config.toml
d_model = 384
d_mlp = 1152
norm = "layernorm"
norm_eps = 1e-06
qk_norm = false
init = "normal"
init_std_o = 0.0258
init_std_down = 0.0258
optimizer = "adamw"
lr_mult_up = 1.36
grad_clip = 2.0
decay_shape = "pow"
seq_len = 512
train_tokens = 711400000
steps = 12097
MLP neurons of a small language model. Each row is named by its layer, matrix (up: input weights) and neuron, and shows model dimensions 288-383. Each number is 500 + 50 x the weight over its row's rms, rounded and kept within 0 to 999. Numbers have three digits each.
A block is one neuron, or neurons of one layer that tend to fire together. After each block is what it responds to, as a language model described it from the Wikipedia text at the highest values.

L4.up37:524392463576484541549451475566479444564501516462480415552466523538529477386541517436479522404444566514510467507495432542443492450534472530515422572458543462551465537513491476541610510520487497503444440539541459456465480482530511499543532421527484572465568501505592438450555533472528474480
L4.up52:501526418575524553612414527545555461520537494472476433487548534486450535566509581475562520607410489499600459535522477539467553472543529562434407431487510512477452604570581568585561461497476522513491498521549497408543521585517621515594518485517503487443499511413470534532467637508508502512
L4.up56:483620465542519533533469395504466545552433537502435493525493533541406559494474580512527503538465534491509457602566527587446503459526506539380526526435502536450521535625399415528621499507410496385555542563516450591520429519418571564615495551451512401525473484486491471480422475467558533465
L4.up193:543546494477464419524490437534513490569468574420500460436522511560524531528463521498475482468499457617482469526517482472520505428572546449529548553518512496519402481483567489497539517461498555444480486482449439466532541541494534476607541599527477553514572565408446490468562508493527466401
L4.up437:495582434460512447507467361517487479492483469512472437519500455509444481501522546432444536435478474522561497559496584564452488466456464484467467497519545529483533588532570575550558540483524602525516587446661515519604426539484551610543548468520482473470410495449516605480454604441444551475
L4.up526:486589505452497507506441386515485521519487486453500486464588474585479495504424532525566473491498442527493485431544472509520575439560474398504504508480472511527500463463478512524521509523464530442491384522487583527593547544507554460505545558521456492477531427475517466485558506492544502494
L4.up680:559540470452528507548503456571506542551476543524493585418449402533577489621476501490475435438545501553478504571545429475388499484523511564545562460455526481524469599504465427534493453469449482481520461466539404573547556570437520515534462628518495420510535422449523515427494489536444492493
L4.up855:501549466463496433484448541530538521491570486552498478498534546518446549560527570464510531556476466507547563516446438474497606494565448480494452623419485419458430469487499558583532540432461504443549459479557488434502492442463512446528523591499508516485544541471518481434408530440490495478
Responds to: Verbs expecting prepositional complements

L7.up138:501545497587502525480494373523445445494453517503469468539453393503557506572459514400625492574470558508504500537544536412538501407561568486574487535430345557477493462470516469580441481463511534470597500532529462552562519450533553537576514523411470430572446475453515486540557492514514457488
L7.up1063:492473518425453549506526451518493517396514533434437507489437529521517472537532461470476489495497438511509443469532381460447567442535545475537431586484480419478458484451460424459560650475475521547465400493479503533499469566512559595490500547455490437496531461489485536546503442514490493506
Responds to: Main verb after subject

L4.up248:420525508512522566556431421528460492501515485482404459526497509549449577477484469559522463502423387462586552508599481477451548554435482461577557432467451508494502491492496551537581535479517545433449507479573533535539451488434594617512538461569508569452416495438590485594469592547463534516
L4.up521:496464465528460443562460557443508590565559529527511443582405402519513609493553512520552445475476529464562596540482453512467519471502533532471509509501403435524419576476463504612583478434396501467530491524510540513492484548456489527473445480520482474553594552577558471540529538488582502571
L4.up884:597439550534564581542440471569521514505543503440415469536476541468469520418560458473501485431536517508522480477483479452481505506531475496511566455548459533469488530518539523485458515475508427459516577462485457461459548548540447448555545478487515442466615476470531544444463442517498490433
L4.up1005:582513473530480567520420459544445455600466482489468406588474589512500512460556499482554539452546488483490510498514506474463517482452472439458529504527585473529455508484492495537478556490486516430425571416580475562510470631532498549513523501549479474510455565420573551516522442485520538437
L4.up1037:548510519493510594456427449487529542454477412426413448555518571570461501462495506552433598456499443513488465547537520513529501537513474423392482494525510541503447580488518545519516602418526499398559474492520455536539556572563612477537467463431502453442545603520454479514488401548593472401
L4.up1039:529527507506481480543509452508464510457474483547464478470554529502410623502615540440429520393585531507487506462549436405454521537517474541448461524439465474542436495525506541546572508459527598467505527472483431483542431554530560488564469572563477474449495556529513526551448555457521476485
L4.up1070:552565475622446482440478477499454529651484521468437528524460478474528554518523426542526586446491531539530455547421465486497563486490556484443529557448459533446470441512407514481516618494433499444535571403612422514461446505529495458570505526495524525593469469433525499451515553429534487484
L4.up1148:615468476560524570479499436525550501444520561450400447590396477514490568409506515464510557431482448468463550579518498520529614545528441469533567489512483559505461534569486572496492534518461566468493546505541463501473502611480445516546557442536518498524505471438465486513474488395480446476
Responds to: Also, plus word-initial fragments

L4.up32:502491483584585520487413460590520438541382453440485430548491480526433409527476575503542459471471470526469388457585549420499415516464464462514468487527491570432517562483450535537476435476453508516462538471428513515469529502420441527494487481406529472425444512555480525513580385485508562444
L4.up53:513515635441543463408514505475485482462478465489470526494484495561470425455506557526516543566561410537440513449393444469482421468389535558470574498490577531493550673500471509571498513492513442568446595486420530538506525512470404462411476496579379471406509486423505551495520474477568447406
L4.up110:445514569511581491509553521420401487526452534477473571443462414496539451447516567555408498460513403589477526555468508550523409495490506476466596507523523565539450568490445466541445453457397463511458562498491503504478497566476504526476446509510509493473440449489549558506510485463596545424
L4.up231:514442528487560485493440503496480450576446481464520429479435531541436471438569487533417495572528429597477546486581496575511558555444570492531522530481531466368557648453484496532492437511410464513451449512444540651465522578510517527442458474446451514501577553620456538479491512559525455537
L4.up430:514548522565568523424458492445434469542439500435487516465519564544537436411518575513555539408475499471510488478513545589465428497438476556467567477472586535640424549477463470522547486473418461514460529450433565531573568603408482539458517581483459491517363510432475621404543465470592641480
L4.up642:536472480527466511424481518491552476482481430467395487550469604510517475557509501474548510446563484492510542527521518456541476538395494440450502532482613503447515636456538499479571495515399592589488540549555559608493569486470432519486513519532406540499546391532400506440385497426552483480
L4.up690:482432560476545548503540550559476422462567531451410494527467444588545523436500594512572494402508409471510420582485522527497391410495467503550572538594532481529446582441521527514621490482462534546504458526549501510583497475448544505412454501507465518484463501416483513439518488471563516511
L4.up1055:540532603477508555438492492440435399548530484496403488438575495570495401465560449548514541440564420602444519442477519520392450493500451433473507563471533494553334665437446467532526535423433581498453568491462569540470491520491532500504477570518455486356527469462517458537406484484456530361
Responds to: Final digit of numbers

L7.up285:522423508527543510516523455400541467536381507471459579530450551510511346409530568494491465575506535459543558484497487610532443482544517516481406542493500465510449572403490484490552479432510580494514510562405548522493575593478544527535476526449405477502415565547464481399499500518505506447
L7.up605:453422545468450467435537445507499587452371471464419536524441486429530344525538567532508565501539458630608505463541489509502485587423497517484463505454508410516514559494568441503608508408476521478385599517571419502608585570468507533583499414499504474426391435546535477485467557540500458491
Responds to: Multi-digit number endings

L7.up1000:548464512523505550520492461569418484562480583368372432524371539496463498384537550506474541530578534504509501513592576527473454441439407583556562396452584484460449467539548569505531503502494489451406471475598523498518506531454385505509448414581518535542439539531511536448518556536484531463
L7.up1040:574433543553536477458454418463511634540423488436445531584346425503558441516539437477461566537449480506541523504470487472433551579479412555486541477523532486492550587465563551525475558450482469502421539437594561516470511455515515581562611492481478506515441582506578535584462458490498465452
Responds to: Mid-word fragments after prefixes

L3.up224:588501486411499462416599481501396510493432490412486565464443457475511441500615541539503523525537445550487477469505363469500428528504484541445482615547547484485551614460560444508452477430432524500486547405515506594529392441511531508441510486508407451478500504507540632506527510543551500422
L3.up300:581529522505523548458529484511425485565557515485453496485496580482488437381550571509526554469570481553513430423499550475474428517443494390450492585477524549471479628407531445541454430429456492517485539454477522544486522482520567527405381496519422472482525431480545553562503484496568555427
L3.up313:537466494466402452460598509419417469504512455585477492509468506482421525546529502550494477496445460512491589498542569452520506601493539419424550558433525498504467658502396488469526530410473485524434462500466521545510539535477446496487493385538443509504546446501582491627530491428528456506
L3.up1064:573539505451419500463528440481444403530545524469457474494568463540477510548593592542551486437568482495501430419488503517501455442529530401406514563513573530573462560514434492468560581487448550488510529536449536538518588554533574521432534482510407474630481556482564458499539494431516596446
Responds to: Final digit of numbers

L3.up10:508504472524533429528466355554432513471478471427492478583442508637497487499422467470533482465475500495508589499617435506446524441526541446478508548503410504610385464457507505483544503414428538370450422449513491440567515433493554517575554475545484507476503415430565476521510527501533441347
L3.up20:500446456498556495559486439565516467553525450456480521574512509509541546571469527527549501485572487483505404533483514473459491378504466441494419505416465504485428543449556543500529424470494483473568480509506571393535491507444521451531494477469468476499535503431561476512542563494530487511
L3.up590:508521458555546486532431475532505506474496514521542390549371496581513531488540544458415508458450520524502437550501453579542563439518573440511467496533555564474421504472524490581521496468502518453483468519510455411525538423400533522584513455450489499488494546396523528458583521524570454446
L3.up988:509524469507453383466490478572493526543487489488494469479545413489528593559523628473501514471403510536526512540473448489533471523500488451570504559462455534435442407433516538520433495450533529472465502545474498548491564478437506513517571529444483525483544610436571505456493494482492505495
Responds to: Transitive verbs after subjects